config.yaml
hidden_size: 320
vocab_size: 8192
norm_place: "pre"
norm_eps: 1e-05
positions: "alibi"
attn_scale: 0.125
bias: "qkv"
tie_word_embeddings: true
warmup_steps: 200
schedule: "wsd"
batch_tokens: 65536
MLP neurons of a small language model. Each row is named by its layer, matrix (down: output weights) and neuron, and shows model dimensions 112-239. Each number is 128 + 32 x the weight over its row's rms, rounded and kept within 0 to 255. Numbers have three digits each.
After each neuron's rows, "fires before" lists the tokens most often just after its 100 highest values on Wikipedia text that the model never trained on.

L11.down874:150143139146162150079106093104057170180157145149121134089129140204134155095130140143088135106145169163094135149174119123159165112122127129158191100121050121099110112122108114060155099116105096129132136115128118107166075101174134065157151159122149086107191122093122144149140084127127117067135153171070179096130112134090142138159081137102089130138125186111108188105098092142218179071156
fires before: "1", "born", "2"

L10.down477:120128122146136142147076200131092129128159088156184075146134101107107140129116108212111124095051081173156087098206115033150112110147106097119163146134123094101177133173137161130112115135156084125113122122084132097111107135129122132121086127178127098165122126151134184168124146112136068135040107053155129143144131156137134144123131151141123113099099203185118113119058151169137149120139
fires before: "\n"

L2.down616:104159165081140130120115133148108108149132121085205160107122148141124097175146074110119094105199137160167140120064093155114122136157105150186122115121135123129100141122169124113111137097136075174099142141119051068159113216151176141076119119115050129092214174091082133158151132121177150170143104089115137183101164093136111124169117102075112110079132161158183141098138135168119179144185
fires before: " ", "\n"

L7.down970:205165121119122144146148107122140121048135154082169115145172102167158132093166152128178142102121127161101152063179134119126105142094153168157097128183137130168127117065185150106182079103101163103115137147104109103143127081104101082140184131159084083142162123155108103151081151112130163134146164116158101161132068118102108086136149173114147112094088054091166132137159075139214165118130
fires before: "|", "-", " a", " the", "S"

L10.down349:141161090093123078141134088109153172131173114122117172109123120097102141188112110139154113089140158122100164190053148103099053092115208117141135090074087179093170132102103121105100139111141132078105121145174115178092098161163097136157094074147139179141113095137103175173105181186036091093144129101143145112138156144164173191103170114109104150061144105189140067125180159081152128148108
fires before: " to", "s", "t", " in", "ed"

L9.down1250:153116069076122061141123099105080124201115075158072175125131139150158122140154130146087131096147065129155140086179128137095120137121162136079112128110161138140181136135130156079140124128184148118133112113116116136207111172141158103131169161120142139093148122125085143061126156131136118136184127142055149066126107122123157170074119103183082145168182096129132220155165140123148081104168
fires before: "i", "ia", "is", "ian", "y", "ius"

L10.down115:141124189158102147084098149192141110171163086129127091094151158092111116117197157151162074151140117070134112121149144145105145143113140217142198109129076162112082125090117121142091185131143150158126137158116068193143121091177177122141103137118188179121100118090156165092100103106134107112119119163141190180139169040194121154153107149108145134159111064137117149167159130153136087126122
fires before: "6", ":", " (", " of", " that", " |"

L10.down329:079085070143125137176180145130153171114064126178135152112143116103155098162148127107170122108137122110145126064134162154196155100111082161138144088107129143082160125096172136108131178145138133112159125195124117078147135132100105087127145112145089102167115178153130135157136138199114119142136171095062127113139145152107038178138130123132091074059113121166122060113086168186188113151089
fires before: ":", "|", "–", "ma", " |"

L2.down1264:117103146115145143129171186071141124161136130094195086128164129142129137134137129177189169061115148109089202055076144145156098122097140153194056127078154146123102202109120194124127129069099086093103152058149115155086168082145110101124141091193127081141105132073103156139094148140153196119159129156134187134143153080113108096125104137132181100121104131125125157139075173106089104102101
fires before: " ", " |"

L7.down172:117123134110102118137122123134153127152115104096192120178203142140065124135073122135112200141069094142106128129174157102109125139136182149116120177196156117076106112132150095126087081092097123163110153123091125154123111134151139119136117149151079162137128101156099124182208125140172069138136174184089155121132175109124111121108059087098143111081138166181191164094104099112129147120083
fires before: "|", " |", ";", ",", "0"

L9.down1026:154110168111122101149145078122179218150118072139162168077128137057116117144041097122179175113099084185122127153111068176124156118111088141075148063176165155120179134151119096157151125114147165216083151141165116097080143163121167163157134145176074094136108148138128110107175122112098167147128143109132121103082133168099125125148119112109156096214081101078163141209102119090114144067149
fires before: " as", " the", " to", " it", " by", " \""

L9.down915:121166171134144180104086195126110126135153116099120113155095122089089163145061066105142171162152119098145149107133149147139060158147105107156109113194140057160162115118190167145113129101165150125070131190127180110125131103105115086134125095116156112161095182130116134183076129131082097153159136128054133092172125112120124123158082097105142141109121155195142125166130116147237124138154
fires before: ".", ",", " and", " in", " |", ":"

L9.down545:167064145101116132153134114121140176106165166069154144109140157144165109130159129137161125099144159116153101096118136181082117062077082146158097142111132144133126113170132143121177160124169091150111155129204124081121068155116174141143140132123150155119115118142097079151077127112118153123104104117125122171142110149127088112142158154112054173078119166167158127073087113178098110112155
fires before: "-", "\n", "|"

L10.down1047:116127174080142137112135120128186102148123114087048155120139080142117074125186158149120103076128124185148096111141129083141180126196120170127093125177158140136105146108110069124140166056085147090159142159143100161120121098162118174151133136204106118086161166116132158111155139102122124094093124166127163155200156135138069110152105091148118092124133167089117108155070108105130134156146
fires before: " ", " (", "."

L6.down423:174089136139112107101127123150138111124135120155117095117107160120125095100149109164154082086147165163090116157186175145197158096053123067074138132113111132117126157156120184097114204050089158137141170093176149148129095133106154184154126143121137108205120104119127139077178137100185142134061146145149161148128079142151121188168131122121078205102167087163120028106175122138108182115118
fires before: "9", "8"

L9.down759:102125144066094097139092105149155114093144126122143093175139202061115126136156149163120159138144108061172063139118094102129147099087086201100201135121089104155158121091107173156157177173136093110122086089091148145100178134144172181124125096157152152136126161119127209155119124129154099130105124133162130170058089113123128127112159119177125104120197111115141129129159090093055110102118
fires before: " of", " to", " and"

L7.down254:087198135083133120085157182130085086124094143067117087149068089155145121087105171179134091170146157150114107131144137142171100094159106121133128145161141132135110118126133165117067180120151131157127136087110093129152135144136129182059158134122060146130162115117158138131168107131163088161110161098087153075148169145163124148181131085097140180164173129132145059149111136069134089146144
fires before: "2", " |"

L10.down70:149132080128139175127100119087173129055214125128135117093097157120170105138167167156162153134139121152110133144134114148089080127098153160161083053137154109143094142141113192159106136167152146119114110094094148164168175132106147100092114120139171094136150175135173055121138084063147155188156125111103103106189100105155130122125124089201141120128159145106147162124116127101119159105149
fires before: "1", "0", "3", "8", "4"

L9.down1117:101096154178119124133122118119096136091108046073166178165128100118100134105146113149105088135120161103169132085130111143179147079136148134070094071108137127128109095158122122085093160161149107168149131163149112135113118113106166183138139164129161238132121110125134138120169133092118103102058140189105182135154121181123177132206129123105091129167156097156114154156117137063137083079202
fires before: "2", "6", "4"

L11.down422:092171122171100121197129114106120101087119162109139108140153233135137196068107159195129134149110098150125182178079086127180150129111104185171069140136129119088167117117120107154159126109145143103159158091112086124128081175130140122093089110155133106108076146141125156146111101117155077066039136158153108167106159137117128074109165120117116091120132144045146082121145082093111110147137
fires before: "6", "==", "In", "ack", "==="

L9.down1148:138120112113160122155166135132128123086150102123132128062093133157139103086091116098105141109193165098129127111140118122115215070147067134163106149066121133135118185143162129182145128126105104132103069102163134131186085164165162148192147119131149124146149091153136130172148149079168177125123088159110152122202116103175104159123077132155114151111109165150138140152156086145064061140184
fires before: "\n"

L10.down1082:159142137101194171131143090130122155139206102067112153132088115119105059102070107119162168160117169163141142116157137187120120101095108105101142106071146081150110099178163093156125126186095174083162107124123134077178121098084114130118151117120130145091129097130133118132082115107101147104140123126156128058175143167141110096144105086100160142122108095103130190128185106149117090110087
fires before: "3", "2", "4"

L11.down486:138120124099132138168104094125112138150142082109170107156130132092181114113125088105181108151173124145193097119047173161149183204202071082174096124131177164171158166144133085152071131128194105122106126125070126128078081189151110131096146143159147101140135057122111128141076122123114048131091195172146169130060104098147107087137179080107118052143169101082146138162081128097082117082140
fires before: " of", " by", " to", " from"

L11.down1053:182111116135107163160143178101110189101123123120095097107073169117122141130142149175144046155129216149137092093070176174182124175128091118136130113108169165098174156153154100105110098143104073090126100112098121123122146114073174183172072133096110138070102090113127182140146076124096153100186111141129158155140120170176065102156164111105149072145122200105124116146113137161103076114135
fires before: " to", " with", " of", "ly", " which"

L7.down736:108187090150090093113153152082137101151115120125160127105098115069168150194117114063156170156149078108061117139071138125124099095183073132098112105205115086131173181094146126148095105141171128113099143134118167114079178115108149116125066123106136158150103091122129178112201124180098108145117118077105117114162157174145124130153074166131133102112121166164133112144111155167169135111179
fires before: "|", " of", " to", "ed", " by", "ing"

L10.down242:142126151124065122078083115090146135128085099163144177059117172140128118116142093127142157119113089136093100142148094159155134087144097156156131122140126133109095090156144141088174119126155087136106129161109117101114103156097164159104078106163143141168145130132109117140093113096162149111189174145067094099141097177105104157129142145181095179149138151109113104123115163140097154082169
fires before: " ", "-", "b", "val"

L11.down1208:125119113136161139131128169145085194131129107182153084108155136180116057128162152164154115145163111195174093137175135120114169137094134095146157128130142098106083131146142131136170105154148136029162130176131158172144125108173197092117114130168086073100164144118121100139149144195100065121115117100167123171142130151131102124109178141149154018139149109177155115073148067118123138132155
fires before: ";", "3", " |"

L11.down368:167136152111131104134104176125156095091206114163128187170098121179137085161120099150115128141158171149090132140108118125126107128170115123170162092145158115140130085096159135118092189125128101180109135138115193125151082160131091130177142142129161185124121102080162111124163175153164123098119158152083135115049064184138110112172152101111165159097125126137177124124170115101166095161079
fires before: "2", "1", "0"

L2.down653:141196088112116090112113114105072121096183155143085110099086187161110115136109147089080084138185132103076182158105169182159120112137100143138086126171097106128131163081082164158115074165173080091085123163159178142145098143128127138179113075138146127114192076177081141149096139064151092100145153151123114129163135131175063110152096081123095124193061160151141122192120147032069104120135
fires before: "==", "===", "The", "In", "He", "B"

L9.down587:118155087113116141167075140106124126127108128091188131167130097107075140116156095126143139063134094125065165106132153189130137147123121084110142136143111195092184148137084043115124108110131074125155163125053101085137186165158087090159140066144126133105135138117104173103129158071112154070054074073188111138113130104049152135160131116125117160161178108094146104166132151140165066129155
fires before: " |", "\n", ":", "v", ",", "s"

L7.down1087:105063126153153107111111148114118105072171087130152127155117151140120129127131135166185150192179119145129146144118135149130099179221137133166083097147144103123091105168123067149128130154130127116216193109113069183190135128150135106110117123073107175107111188094083095081191068137142077124155162134142165141132150118169155138132110110120179129158094141199106085138114110121172141214122
fires before: "0", ",", "5"

L10.down1086:114144077133123126174113084151128120069160095125111111090093141102147100101137106111071142139112126068102128067104140056108093104138144144192113138103148106074106085121098102122096130113123126156152123143145153106136130143119101112129118081116130161140133188115153147143190127088119119111095150139151122190175080182114175085105139165112131175166066099117100189144075121130146114097120
fires before: ".", " \""

L6.down455:114110115149166103196107167187128117127159128106116057128092139134116112090157115088198119095107129157079136154096153099167081168140135121149078156120119123093063091057127114138157172148103147183143165114176124144136085099072069169117094099092078134144166103121094145199125148129144131100107130151097096117105162096162173135174162162142142159191105128097097152121099126111109173123084
fires before: " ", " |", "."

L11.down6:144141166102147143151156165091113132142157135116171127091136119109112136135145137101086081105112099127141158130156109147147129097158121184098095139109145115090122135156133177138114089152168146136061135101154089133074068178102115138124136128098114174101215118162125121200141093119113103142174167146103205118119178125166023144150134101108092122186167156116147166134094156097136043085130
fires before: "1", "2", "0", "3"

L7.down312:092101151147065100109147136036134108101099158173043145092150112142077124119129167127160115174111103184113136092126081110138211147135140160171184122100147126083133114138074125134136162119183150166122166135143177177125112188110137122083134104093144131127104103192098141047115179109140122106112094086103108155155118120132132179193142116136115192112078135076128147158169066133096104130098
fires before: "0", "6", "8", "4", "5", "1"

L9.down7:133171076145167169176132171129137102159158130083165128103113098177137083191149174133101149132159152131075169174111145105107115199151109161132107145123097184123085124184209142137155133124139166141114144139138145093139054119121110112108152161176173133157157156178098031137154081102137117170130071149090135107138130116131079151094133107160133137097121156123062111088102158113108152103100
fires before: " "

L7.down993:101129165075117085111114133093091131083095070107081134170124158107121094095072143138117114142109132117123189077088126143160090119147115127061166146134123121129169097120135151137062141136118106086100124077123129147117084162128157149155132076105120123126140141148064135133102110077177152126133210082130080081139103077155126192147148163194111078136149113115080133113094145160146176099159
fires before: "\n", "|", "|---|---|---|"

L10.down587:077061096084160108147134083039129078115115120135098145128139121153058079150078149187141141133114160159096116113137104126158118091136141163111143117133089075077062138119068135128159195149180147137134200115114179116083135127104149096166090090126137114100081112088131115099133137098156162116146147155205122115152081124133087159142161151127126142168149189127171082094137133073138135174071
fires before: "0"